Weights of a small GPT-style language model, trained from scratch on English Wikipedia.
Size: 8 layers, width 640, 10 heads of 64 (2 for keys and values), MLP 1280 SwiGLU, vocabulary 8192, 32.8M parameters.
Architecture: RMSNorm before each block, rotary positions, biases on query, key and value, tied embeddings.
Training: a variant of Muon for these matrices, 903M tokens, 4902 steps.
MLP neurons of a small language model. Each row is named by its layer, matrix (gate and up: input weights) and neuron, and shows model dimensions 320-447. Each number is 500 + 50 x the weight over its row's rms, rounded and kept within 0 to 999. Numbers have three digits each. A neuron's up and down rows have the sign that makes its largest values positive.
After each neuron's rows, "fires on" lists the tokens most often at its 100 highest values on Wikipedia text that the model never trained on.

L5.gate785:522447538510552501484517441477555503531554527509467485414476485475519569518450418527561487499495533432484493480492556565537434461475514536483497489446442482571498486501523507537493447440539454472517462609477493495479466495483407439509590479428420378486530490569506513489462494531524553495506559530500445506549427572535506481412510555519529512425489440540487413556464600528402556524484
L5.up785:473536487438453501519516475500501516421499549449497393546461480581511471413498500423513521481536449457534447625456493455471547464533516429477522568526611514589493528478479436464518601522477502468528526334434626508551463431480497551577467512514480620507519491509438507533386425517534542458543526545573441475490506527460548443548432525440538476528439450418478489500450538453476460580492
fires on: "\n", " and", " known", " was"

L5.gate995:512514489440478500524420506452452358401537546485495469492472561475427527462468479419412496473437553482554618526362567467552429510490561538436538446553551458562537543437629505536526517514489561442611518582450549500515505513599453429413481494550489486494420523495532514385492530505500476553464481521536439453483498533533580472523388521434430395519501549540485513557493478503499554403490
L5.up995:519505481491406505501567525515530396494636507470527464350508589531483467536400468501368495446444461414450441582484534488433477465508447516558436544453501495500514484583481491499443542468499448493459470550461502610480507505475591518541507472575406557492616505450417569543449576508461606580471485451448454445476530471539515564583411585494464469516403557446425603547517474495493436478541
fires on: " ", " |", "),", "1", " in", ","

L5.gate1270:563582494470488457363563419485486406486411573581414534392478554524469523504497418437562518498450426523444458454476570485514573616446425446434463446494472594519379471606487479485535527477498436465584484457514607436479484532561524445525558581504462574462564437553619525486449516448388552550542483413578454516503439498456481521468436467560439549521429533515549514491459479518513519492454
L5.up1270:481515502606448578429481426467496496485441581582525482511474520540525455443521532420585414508513470518439478459581475555541548539557424467461569508463430482472507463542455500557549505461511489524479522486555450473539407473514582474497522557406497502429526472552524508488536514442511480472486481446631573507544454526509554497467514509518533575457438445432503511603509506605608472468489
fires on: " of"

L5.gate441:519581435438498455457422514504488553396472483527428593499446606479458518510511502521515522494421535446460488491392457509436484468577502513491559574539487524576530449605546475516475498453531504493574487534511488575480477476492489473509467508499453448465475528509507445393545498451469376482478521574473480451517496545551474375452430518494455548458497550587495454405558531501616445501470
L5.up441:451463519560507448511459596508513536445543427451522463446483578506487535431421399501498492534380549454399535479542582567516495492425519412456454524581482492517508553481423567409455569631514556400535476552500581490408486537489520451502543585456526534567475403514511457522578569535516494481567529462524494395511478478512521486473443549534514535585544467536452530504452448460439504480497
fires on: "0", " |", "1", "ö", " to", "2"

L5.gate1188:550554512435464581487554477521485435504471513593545437514496493545448440501563484471523510612588480515474469533541374568439531493515495541551489518517435515422530547469547551637454461585556488501512484529464531453562564439551408448531509491465570455517605520486502505475541553451495439485501554511487417451524518473536551495398489540468531488498436595478500573495403516627528493564562
L5.up1188:551544639454508522492473575526434430428499501533517493342448523523501516530571529333458462490523555647433507526500512598449554498529461473445407499551512515575569459521494556515377507500483483597428452530524493501568513506534341449532493511498525471439541541409548468468466455516432510520559499501468388495528547544523431551448607488487451492543443360571466508507462587592545445537501
fires on: " in", " as", " at", " for", " to"

L5.gate225:435540599451421452490527537509464449502422523436532601494447447507522488542421574489445474481482474563541474520491484491474496589533570479546491501467488490514499503533437576599569394467581486450452540573599420585503507611478479547460569415539524591445503485499478471406478476463583445417611472559507446517519578530500480470488492505448521481554515473501495428488560477440512536394551
L5.up225:540497519504511583462431477476538455525492527521504447532555440530453505510447593535405540436524510394462539533534492458457518561517441484532442539557490471532493492492556497575489558466533509488505433482522669355628562442551501470393487524456532477441464482506551554484538508504543416507495541568421500456523477490529566442451513463447543501443535484507525468493490402473483517557493
fires on: "1", "'", "ro", "9"

L5.gate760:449432518439447432461615451485441392461537385514555544537423519571485513504517499448454552371466575497505462563531575462490478527551385524482571479449554475500427530570514484577488483555492416615566448526520383498545531526532492553468561509511437417453523538476441541526531513578495464453501469467540425452509512458532519540425538552479499450461479498566394562485489593529471477508496
L5.up760:452460528500450539566510555418483478609504469545541443525453435561536575434609430488551373533546471416396560523568548491494491474473369491460560505439485539521485548566494584495514564504479485567598465486457490480496556488439605499550511526553476579577519551484590385465498530499508468516509430560546482565507510503472497508528516639487528451496447479503476538452466560509492501492626
fires on: "\n", "9", "ly", ","

L5.gate525:522534499484542468487606530408513562478483386479504584493451587455468549480525524457540482448513504437546467454504571506493555430524435444563594535508492499488490507466486485473517511412471535502555407589542433546468464560487525443483552461515447639543477569541555444487515587469468521374501570504512543455513436430512441528630484413474553555464457438520451568548507507566488555513502
L5.up525:406566582412422475500455585536504459508455500484488519485462479508481496510509543469444509444539523514524552603522534542415424448451516552536473575468477508542473604498484534425468511491499471553412420576361511480453478471482497468455516547512514470538577555513431516450533563502494451450499470556358617506475477454526476652478401537459492439504484489500497613517451553558462549533466
fires on: " |", ";", " Gar"

L5.gate974:566463558507538499513476443452483498486585566570497479562473493476512549561505431490524488502489529475547519412581460479389475418598549472467528423495621451548422534501591542486542539497598469567549462473473436449468430589470499552405552579546467410448513497521413519454430492453447446439480492547548535430475521513446500486482524474519577571500445520518487558521456518493440455409552
L5.up974:409429414488517509529519577449504577536465403536515546547519508490493609425550532571534503418433498613443522470495499468490559519465486530579566467580468545425381497471444439583495483471531533473546398529494484445589535476545509485555540512511449496437477529545465524541430492520498540539571413468509525489488415455437517502507507420502580440504449523503474434524502571428450517512443
fires on: "0", "2", "1"

L5.gate321:507591545537518535486579539456456529512452460477593397417488474432483548577503531392529363519493470454509622510484580542410446566505563513521477501569556525581468500507529552531490401562507517540493556542477502509494445408437512430438549445561486511442504597494533560302503423487506490519459484610546488511532524508447500436514467414434534412510497476471483454517514525552515444497487
L5.up321:489526507577439450505527611539570512449489387512572479471385437425532532523492450473472458504456498435517578549443480484477536651493482464542472531628572444501467570491548567554538527498460495532451563490471486516540479498406487476455593536544538461540617547496515527430552506516590428458420538591468548516497460508401566446464482457448533398565529513489511549507563492527491510519399
fires on: " Me", " me", "me", " Pe"

L5.gate568:529452476464521451398452496591425533569500594468520525459530477557492458496515463472482507493479410522544439425564441441554488554491569479511510521459526555549569603471516547487540495475496562505464528477498583549482584507462462533461524496408533529494572446500513525547508534521443445505600487541508560478557501520518515522528393594524518485487425509521428604542523444459466500511443
L5.up568:542549521609481430517523540542508505535551466524459524544455532443469497530576554420581427463510613554492473545486529505529467521471476474548501515515537482487569412563430490562515471504496452536535475472482518461548390508432490464448514527488480540531475586511427507530499475515453467533535533404524516467558511479516498526476551443511573569509515555507511484449484501477397534506504
fires on: " and", " of", " both"

L5.gate800:525537557501469501504525518568519453499547517578496443419429507519497508471521424546477461485560493544465413516468480449543507599618421481472544506482522473469449410585465495419596540556564481455439560487472477538491471531526422568532423502490423530534477547541543464415523522579478512532501473529528494597487492498412491437429477538454519523490436561501419527547490444476549473482439
L5.up800:551523499535506485503462577487565525543561575435597431540486561436517509468561522524456462488543465449528500532478567431550437466449425556460455561451437633488457449559531413542445545459516495525441460537507553374425446484516600507501458476541463573526428396480489472513489463456461455445436503519567441571497423463558436441486488534453557535459483506437552477551509528413552467445440
fires on: " the", " a", " an", " its", " his"

L5.gate656:496489481533458546525521503516461417469442492553455599541482484437566504477512502519437482582450531460408501507462480479524506493542577519459568588463481470509446399499489462501507461415451471474570516536408546533522458522611461460496555448503522455493481510508503535446545537450536512542615422619414555460452547620505514522463479452508534474469467526457526491482462445496483593490524
L5.up656:540452461483431535472473537499483524482520540503484526487552521499452536479516536583584432483510555530497391493522456381492518495542592537464474421535446485552480597531484472569541546525416516427515498542496460532437560528506464476464557535529524579501428489427541556503600468469488468548487573486474535390516518580589535597553494480500571405524565447556619460508498545398435547610513
fires on: "s", "0", " Is", " Lo", "lo", " Do"

L5.gate858:434595533549587533485510499529576530529460466494510529453488432424495495537494445485461429516551444489526505521494528454493570515443375484428340524451422469443542557499475436465538497509489349451534566553559484500599488490448498472459605505547477465526554525488540534443532487519490436506566526480550480514546521474479452538550459462438469481558538523434540443507532611506472528408492
L5.up858:440491487542524507443504463544437544563517548417489498533584470506560524423397536463593503482518557460546446446552519470546552489414503518563396609516557637394462519454519460458464474551455598413533585490539491580537458462570470482493509549512574544435545460541492457465471532544575488461541463484515481488547388583467431601522469608554508518486507419500501499532573542516525511433491
fires on: " (", " and", " or", " of"

L5.gate27:610526482538418515562503565544531514488434500510574509534529486580414514431430453506400578461416474479451419581457529484496489484457480499538446551525470527593513505540515504531462492536487533498506449437503517450475512492540528424530541533488482530457501488440596478517551471416491510505448484568497423441498556505427512432550476466501580495609527524482536532470502500556551448426539
L5.up27:497449550565453475500484571535476489491538595557441433534525483528562449452461540475503477534540622454449529585507534523544552554538420466460465439513479522535475518516528405514464561556471540505473524506460476534503414442476461477401460499499370450580597502576479551622482499449450478615533558514529443454574545524424569533496613477475460559498553572468512476547476487522515513548494
fires on: "\n", "s", " of", "ra"

L5.gate1051:514587492398511468527467511457483452478568505458540531448417462526566451469531425548484513440459464568477449546500536480544503529496486553489583483512404494479491441574463567508577430473545466490489465532431537453477442498508473563515393498431511511485575511560429515512458486548472556532511517417489475527511581528441567598598525482481600496401533374527504424449525543471488589434408
L5.up1051:398494461536552556492503475594495512497514392564469505533592511515487420457524561382528554455473535468450557466502378563473507588502508480429456507550576561542376508444582579597447429464484500428546499492489521611476540507488463497464490508519533459486538407403469462464480533432476488442460479497519440439477612484486583587463473445535466458568465590528458506520519544603497525561524
fires on: " to", "-", " still", " currently", " now", " is"

L5.gate632:510569427440403564588478474520460588632388461462429544497563473544522603498515511406542555485497480475396454489459492574561455524549478560415452473436522497543503501408432541477474584453516453552428428521469565436429455448419478457469560624593541474395534482562530464529519563474504536523492499488461538523483500430486388494477429544424594512483479504509536536501432475601411563566535
L5.up632:600425483482514432492491503493492499499497528494539472426402508513450498482507555528549477450525538519447457460474398566497435419571454588507530554540509523539486492454411471454540478340572489562524501463436483493482399541503446574488532503474392409497481518580439478546424478508463505493476547513501421479449438528432506530561529502474545607527440551450602572486529448437448551459471
fires on: "1", "2", "3", "0", "5", "4"

L5.gate508:485530465457472452519391525516462452392581450452506536498550480490594441475539539503547517480425446450471417528453496513511486469536565386564454499533548483552492600510407600644493451513498467405473461479468491445516589532587523466580562437465491497504492488523440513507485512555451470470536507559505464478578570458437499398511516544431479472522395592523394510416528456523557473549489
L5.up508:515533541515492557486533456616537484495613438558534441549511490466523474566476542407459537522435518512515562447475471496576507541454488436566464497365583553460498510458515544467627490499424517536453420463459483539485567508568548512519462611562486502526546335528502448496451395447395508561499516572576499507498614477436458502533527457456452445567446535485537607424562515551495471490460
fires on: " to", ")", " –", " left", " |", "-"

L5.gate598:499499454570507453522497463564558558561537469465499520390513541491436435487466631470514453563469350489487462394506557414585507447609496524467527550504565503443429498474430520454440518519538495457465519527375571531437505535454474501573498566455523518478544447551548405556513507456481409539531524554604414474443551500541548462483556529346532449476398470583508440464488500556493499528431
L5.up598:498533475458519449511494431568479536531574504493580444489528487510543415414513529508467422525423603505526398467513473430546518469541489530503542506504551531479482533649480591489482546473587480492458498507458604498482444524519490582520530494497488495429483445499512524532503499580487486653553495537590522574498451469519460463515447479415497429477473535483514490487472434506422493622483
fires on: ",", " and", " is", " even"

L5.gate1234:435450507423590492567447492401502462473534429543470497501443356554415522441495442483498554522588543499496415572490410529467595443409491452568553419501475509541569497494558542525516454563501564543536447511453529455523461552494506452506480602474400465522505586606456521534508535460528486592568399489534553446469455498418501485463455429557559380419481554508425550536490550538532554491509
L5.up1234:391410442480472447491535491452492459453607476547513464569496557493529503486562487507459510446487544509497545456473468463508494485440435382589564514589451512526554559647485533529453540428506453393453522536485531541468508525478441508475512536464431539439488484430538491450551528522469522472552505525414389473488555566480514446486510397451515541488443430480536518635571479542540517466489
fires on: " |", " about", " at", " to", " was"

L5.gate9:491524455533507463537541477476555467449453539444543470580533503464489558430524509382553451469507479355471507508465537591607531475495410526560550441541514497467504550503471475499569521470502493534486540532598479523508544425620517497430486489535509473492482449497373475437532547555535449529602539521509479443508544463513465525385532480514523467495519498587478449528616444482534563533512
L5.up9:524503560454464510502569564443533474472492479532370392483507542493487565439449488466557519468489513454565479456515556472626489511529452550468494462375475451437546453464488402533538547446473512500528545513449494557455415493495523473447485485432470447525498472514529547383513517554490490589549507571493515414538447511494398514468505496458524480477452459407512480607470529479410540496527
fires on: " W", "W", "w"

L5.gate927:461509517491507619523464504447481420486402517455509459534400457481549523498520432513440449532457545475503520485510417494521476475510447545446490515469441479464424581426574512545519453477563473483469456559567562564458450467471524539451624543465525435471575457506511454430530436425508453491490549482587476456531468507478653475568448545472495536490528513511550508454471513495445529532490
L5.up927:412571501468519603476550555479477447581520438556504500430556454514470489420603484486412511489425497416548510541507465523424427529539516492521513543566571474554545510522596503492533437571511503535511437574490473415503437427577465467520467611548515477464438478479558481440422494473468533480532586579477470548525549512538462504471546552400584546526490511550441518457464456567451513510457
fires on: " a", " the", " an", " "

L5.gate459:607471455555598484421480532575453488425492461465557453501392531529562482543512575596489486507581451506469450482517553573490592515499486475481500493600404447459453583520500488478571457521503457448501504501455529494439536485549427515418536581489541461466552495530545522416518525427467565519565521487507469451471533517530475489461456579443478591490498465422492420466529448499483503383522
L5.up459:363489554486596418524593549444535585526534454436492458446431475564503482456469476512409376593470446475397483432465561490544427530475453543522374476567526463475494512507533488572545496510534553442572545454498486441633518492407469463497477482556532490482476456500537424495334507438474406576469510479473533530570443436515422443457560505552520494462482541548523522517500491618532460475491
fires on: " ", "1"

L5.gate1087:506515497467470454462538561469536435490504414534527498529408493435497485479525505512509526441602517543471432557507526475502559535611580573492499572522427457458487433439511527483529508487462504498362514429519528588618479420539514394538503496480461498466526534437488376433353504479514475564576506519505445511519469516461523525436436381447577519473417407524518467569543470501431518534461
L5.up1087:559490544486490571564493504553481582474504585566559526491532500500441499556508514567471475465429335506514455505532482517581579536492577550488444545469485497468610474533536439509595522464465520463516477494429458526501456457539502469509456502431612458475501475546540538525540489536513489473500438561450444362426525406516501545457525543557477460484603470444484581497475487548465507496492
fires on: "2", " United", "0"

L5.gate657:450530511605488525517470514583508543560582534552462492549494540524466497507508421491583485538485520463512457432549419429471385508497439486492458489513449555482520509462500491545556408501560504533459449496457536453475580490529512464466589453583431552507509561510452558576487551558518457497593474529502537565555496552493431520487536542489513486533477593444541458451530385392471494436475
L5.up657:470579513378434438485473477540512473453539583445511447484566591526532494532507562426561482553532418423517449512507487521389512496492540543393504535524518679574499501454532532477489552446457498435602493551512570421496537498440480464465499523457513422469519452443513455563396547560613458511518476490593511559499524481405450506484429578579526457492469458491488544527494456446492559492458
fires on: " and"

L5.gate776:470411517481526456559642445420543512466538502573549450463527585500520627398572557441481465502529509454509494554473481422432442526569443502477561473506467411527592534578454538556511561480501396468452450461433511465538543548430534469501577501413505557457467464516390514510492504490498466519519495469625464421423516461497496540442459526518516500446479548460511532421524477554514450516562
L5.up776:530516532401521568358519477455455568461434536507560460484503594480622463548487501416430422494565561533555490551475590439560432521408523432525589475411543562537494465499581486538449463444486513476597466421569570511513530506503506495457501609423531529557579435584611536514469501493449435473503453601546530439493374595489508400544462480532493551460530543465464501495532554409536441548546
fires on: " co", " Co", "co"

L5.gate567:432497482594516407643504472518503492458456482585457495569378561516488459466527400417481499525469482478437429537544387440500555496422475617467535463531589518469544436557577372487505512530489514562415500539492545485541473448478464460521522348439544476525566473439466584565426432554445476563561570555558513460519504526448561502552452487518495573447552473523498502477547523502440530505472
L5.up567:460516475437467505464470481488529613468573555554526453477517444591528564473537540539571438570477492536460533489594522566432504470415525519461511515484588467482534553428523509568500420417499534492507496379522471418430509460541418430515476496567515517502443487403377498465425531458538446522548433504444526550447533479448473584450493558490512493544547562453417485481547519493533484528414
fires on: " T", " Preced", "-", "t", "lat", "T"

L5.gate22:452481483470475516505445585601459586514502426565505513526579415470524553550557512559551523472470433509435527500476500506485549520582484536529478449473507450568588507399509563441516589497540562426461489577544491454494515507458464507568508471482458423437477515545497535538573463562485418499542529385592502428470519452520494515519446488480523491603476408536525569504491567534540382439463
L5.up22:540466482556464525450451432504532566467476516552408487510549482474516515521546416413432435522512485446420493478492571513454466576498496571522512500494529482509493436541465459493510529470554472543576542506524529491408462504569508547548439496554494540459523459473482481527460518438532466498484590464428474449480495549536532487532411482470517539502577473584552520487493446415484533466512
fires on: " "

L5.gate951:431442535477514418529493486510575508533480406583601478518522438476457506627417499450454582518456491484522564523493406493482470553513505513494583470510486368469597489420527594521483455534442544529424469550469442474544544510541574517502481503535444501477472469495513439516538462474430444509587377528384467476515544562432501473506499459570474429461482530507559511403503496456465503491498
L5.up951:479373544533434480487514446548550533486530475426442573563420519530428480507559521506488386469432525522498460499525437453576479467514597439567411456548503431640619418536459568549434483481483474532501510546517522509446376491460527587564527491511473484399458503449555458567462488470438465556493457510516473540460477604466564443449559580366560478557447559467484571457511407532430487537534
fires on: "-", "0"

L5.gate79:579424494512424577518520474474427483510547489434504565464449484557513573436495551408530410509475490527517325498384562488467480546542465500535524466540532529529514489526570448505548422501483520536398465456489522467577478520491483514531518466528559543420525431434541574451514542451540553518492583433465562504619517464596563493502478433424509520499492476458419422485554550559442541550552
L5.up79:444490484525528486528461490472524559379458464519463417495504467545469575363599498564498453505536461424464575467427470373493421441589461413493598551478491452468443533565523547461528486584472562506586595566481557447530485519504486516416480415562518519456580496523507403498488535515456462544517610427453520554528458519504493531595512488520552481547531460531464452528411556462532433468555
fires on: "le", " Le", "te", " second"

L5.gate217:412512540546418510537469466474466599597497488553517509473589437519536565442497490477545442455547377567494512492572549484549529465521603477557610484473541491411490454473537445474542486632514472495393519553534409517505488396436494492450458534461410484479470463377556499474475585538499471502530532495568513506489581431502559434436507552451562542474491521539485492469441464520513477511578
L5.up217:455430599564410517511458499538470477517515466561461462468583479436499484472475511547482420514499390525449486527441508489502612441527500548535611508457596470473524451390489463509513491527486469504480481482439393456464504531422540533428522545567451639417373464490568583528420498432401438438425496439525503499511486385503433505519497561540513487504460504512472539539488486480534465431511
fires on: " Bo", "bo", "7", "2", "6"

L5.gate532:444511547531535434492446457523398428485446441529483485545335525562479478477533491469509580522479443561547517548541465536527403478513495515511442481458522531504580531528512496524510507483437459511458497532471403515485404454563432511548500558498412517578501520509431459546420524551491568584481481552547524496495442562512540569526414478536420488471527470596565478536522524484511503501543
L5.up532:474525528420466520450435518503481458592532502407507486511507603498504493446551509379537483535558599472558508439458518497496507529510499674555557510584517547551519570528524516544508433566460419524579532502514537430518419423400401487506481450505450506562488529524554525459489500606476436535472460530535498564563453510544532527550401501406468507472574565609518412509443408482497493523478
fires on: "t", "e"

L5.gate1231:442510521543481532458447542447504529628460465511488449438550422512463523431471542518463517534606449504470520546494506515475463443472477453449501434563571489506501558520544616601425424373540566457502515349539505502522493530396487519543542499437476566587537521502566502491519457411522542383532564502464477461476502485431667520436441438485467514435467465433537569510525445422444557596502
L5.up1231:424567512355545574486434472497512480505458545582660517535441619489526558573516480549430436539495547464482541454474471573449446543464505609568542632427543499563544548519437441447552504546526512577486532523507473549519525457489565559418517414515563656584486484534532494519514537537547499482524366478358473527414543544430463535459491520451472438501503545471496528475390546478478483508470
fires on: " |", " ", ";"

L5.gate721:459465459530473502523542418539458507489550526511477556516497452564495609566414477474612473478536412537533492510513510447581567481553491401469521464499466487479532420450508457572534495452492476450506483474405513407528513519524539432561468494466360574528546482456531617553498524455540536555539496558516516534531439599472483519563493561535411482528559578498423459491585514399506497450601
L5.up721:474472486475545527512446551457402459458513458486485466453471511471420512461383522483499495524441496456527505560436531542529406465619507559514500418468480519412467450537507394482527559492552416524524476444468528482495485486477486513457507475548480483365520388440487483413551573450522606560495568556572479495521468468475506501564609569512477496499578446486490456486546419438439491488452
fires on: " and", " or", ","

L5.gate1249:499498473477538483609441581446536414490401582498452511495588522520450535478471490379560575506496524450418547480460483593471517522574453609494431467489495504534532442500492391405506493547405507516472560529523497494450495471506550583509525479524548447553490554467484503494524472518440537554542464492478587537460473549456558488495582446456433436443586508548560476515444476495491465572455
L5.up1249:549517594502506589559462504457540407372535551533539482533476549565467490571542537503509510515481478473516568557532501492492500454494399571538516436521532514454531385496526496486512461464559508504484536563489538466537535499570434401558418490459545474497436536516493460518529539569464553512507462477481445491544366530537469480360482516466506417392535448546500441403402479528522609487530
fires on: "s", "m", "w", "n", " Height"

L5.gate1102:459476527479446492404491525484493597489536467492542457599403462528431414537547483481513591591439587468569506498524395514546482479534491514514527517560443479511548456524506513536423608525502489454524569565527478459553461636480509533371475519528495473509508456431354474540531418522420447496585469546496451516453475432441570551579538589532451467569536522445467441520627461447498542544457
L5.up1102:595496551528535578564522545436518529415517492435489487570523460510472510528497550550538489491496534455449423455600524436475542493467499510601368429574534450504533546436557468431597482481493439421581551503457482363571458500504493477468475539555483469514462475488407432557472438489504565509555509482456415561531545515518532437479441494524485384440491539497465483473569477483460514473511
fires on: " not", "1", "0", "3", " to"

L5.gate155:485582481480442473433505467587425545541523505433542555580500504519533473466542453555435485596533486469523480555506568443472563507496567513441450528531528435503481451447554499535525547613542468583491471461557552471479538471550497518437450477429509447461539467534466517525556485555518491549504392526551523490461522422563436472545471485410518493488596485492556412459539430471505463507491
L5.up155:438504542525550540512503401521441521526453520521509375501517507474536519485468481515400556441536556541569479499496547455521553521518478497557657529532523544579538547503525439561526580532470437499587491555537523531507467518473603497473536484488509478439532492480485501522525455473454479501518463418506578469520449480579547418523546481490470515577520457490455483530482496507472514508488
fires on: "2", "6", "8", "9", "7", "5"

L5.gate719:499453473510532408493490567394504525478474641539471421493459444426456548543555538468555520529499478592428442568495564476481564481517592508427513501573522577515484535494525540340494537408591506431461592431451453420592519551589507554469566455513481500396486504510487508467493448498523434515471522477574520520489511463539505453399436540401504500579510401458454526486501490537496486435525
L5.up719:581507433528503416546548562447484515552436504565519444476444439447462532592444571605521582489499502560511421504488491488472475523463519481432509482529531452420498493500423528477547461459541530530463481491446403516510481495561375434474596547465544466502440434464526471463440433435446588494532504474560452525552488468472475517462550558435549510507515480439482546539481518476483414516402
fires on: "1", "0", "8", "9", "7", "2"

L5.gate526:570542576432522525522596436471568540548487493545525515437482425514537538529553531470593486378494425442500495463544489545455518461574478550408517405465512567495522446590487445404546429502522475467518453600541485509457469510454440504479535404521643407518533430536479502513471473407458410526496504455539493448495445458512441483548487502520537474494496595423474447432541484440550475485539
L5.up526:437528515454557517397529553616548568501475438503489480536490484542513425507590501490457517621510502494453450564485496532392462580546513480467550514590456449474553466427437506510469422395467425477512490436516525541401538517541610610526543573482547454500503534459460492507507532461377468525498428436545526506461545420499584503519479464528523436549511543510492480504395537480560494432520
fires on: " under", " on", " into", " re"

L5.gate1110:504445538533534519522381506474539529572562644519546538516521403467483398479553549429520540492523504508457586425491543532570517531458512527570574483491479456522495442428424595551528460572552517546452506549511501484460554437424577509515558502494501498481477520485488544493517468614516521463480505570540495519583505520411455556464493452463459517534497468501436593593517499522489483568496
L5.up1110:499436588525526511434494495401550554554511550471515530481434510530498438448582465485538523500536558484393524571418526409489471457486566507493542497483578479481452493544503506504542464601450495506495460501523496512570470509439520418533556437433506541523456433467528574437529568525542569538429479426581587524577423544542503487497439477458452504630568482491469511530392483521455531533478
fires on: " of", " over", " about", " between", "ver"

L5.gate545:401506521524469581588475518508512515550562529499457555568496425560493441528440432500527406484537515438479513524506504568417494544581485542470503562513482485525502407555587541533465470504493483577573387554522582523565498480524451557521558438577551455486468499499478549544583539525491487535534473526539477559490522446467473582465476507524502464561485511449565545492481450511530535476508
L5.up545:488518494537376548545454482517489494522411421566479573513525463541432488401494513444521583541410525463542505451445552570492427435591541525441574501582469523507679398547479535523585440555589501532580541498517528421510452583485567568515581505562514539535448501462501427458483558573454482559421544564494487563409580512454464619535512478545462449565542476585516589479529535481498548461496
fires on: ".", " (", "==", " |", " "

L5.gate480:523459457449492478540560437530410447421513537393517484491517549541398447495540495405534522480530413544459545531461503577445570508506510503477411414441424447575600522462497508548562612511532563460471562468502548512478544406410497550541625527449493500551492503543458526401492497477461545492557431498550513504494492456534394493506484513472427545428459428458531537449433562543543576482579
L5.up480:456593417518467419449541511489560529474450550486540461347591523419484515531522529402504475521518530454536491486525468567437493413448423450508465537643497546592497422487504485490441620516573459530521526455437534588553489486442496537502543494467570532495571547579507471510512547495483526546474500491461409508515544485452545466516491489477529533461574507455562465479508419516495477465566
fires on: " for", " a", " of", " For", " In"

L5.gate346:481526476425505466556571569510503467592532575530521502488500498605579519498462554499402525469474399552418527542559441524597511434558489457475530512566446468417567526481393509530442575504624455437482503535480518507550473505511569490458513595479460556449504539553475453493543426553554403534476552537468486475416461408495510470464470513532480432441493504548531477511496504466465550520512
L5.up346:516545462408521511515499577529514506360509502495525541463534488398522470577498412451463487486546505493502546562477471583484531486525510477454492458487561583580550423600484521498519467471458461485467373583465556466535528449537508576535458491535463476511510533483551481412559507430487567437469386444462452494553512604448518476537436495512533486414428487509515557465463507428450583571558
fires on: " Co", "lo", " co", "li", "La", " Ca"

L5.gate429:446525563502590439522476510482447508629497413425503453526506471497506463526517523461575600536463514407385529511446572465550422483514421511476508450463485417498504484488420558533520447466465455545543504577421403584531522519510437500516554583509384420513510471440504478443508547454544427600569413552518470545478394579483485484516506461497467503435537539532488517523559479405596555516479
L5.up429:484465455494441449482616576495486575549409473414516519470486461463490499398590512443508395459470432473432456523448574516465505481480495499535464514532529438563521472423497446517522447472477544579516473520492523474459444442643488467503491452515588530526530441458571562489440476391550479480489485443504437474477460429508487387485501460510507505414449553577508516558529495472488608508455
fires on: ".", "g", "\n"

L5.gate1214:518504555485482540547457545450500499494645517465526521449403463553486532479548499575528592553466466455433425513508501517455410509498380445490420453483539460457510459550518555581552545502491478464413479486463474460432580459447439480538504539451438532537634488424482503443523534438493515520579477508463433471420534425521553488499504497616453509484494578490416525580568575412555496499467
L5.up1214:537452521512478518484581491492507507525395423514493439465508516506531455426437524470498539502547459436431452356467357520510507483478457494387478537550560571557473535500453489492493549456446505561560551501555499547454528556529456498599595483465571595485529531443547470508488393500510530598485468424537475492548466581536459402528383522432530483438480597529542636477455389454539485477554
fires on: " (", "\n", " |"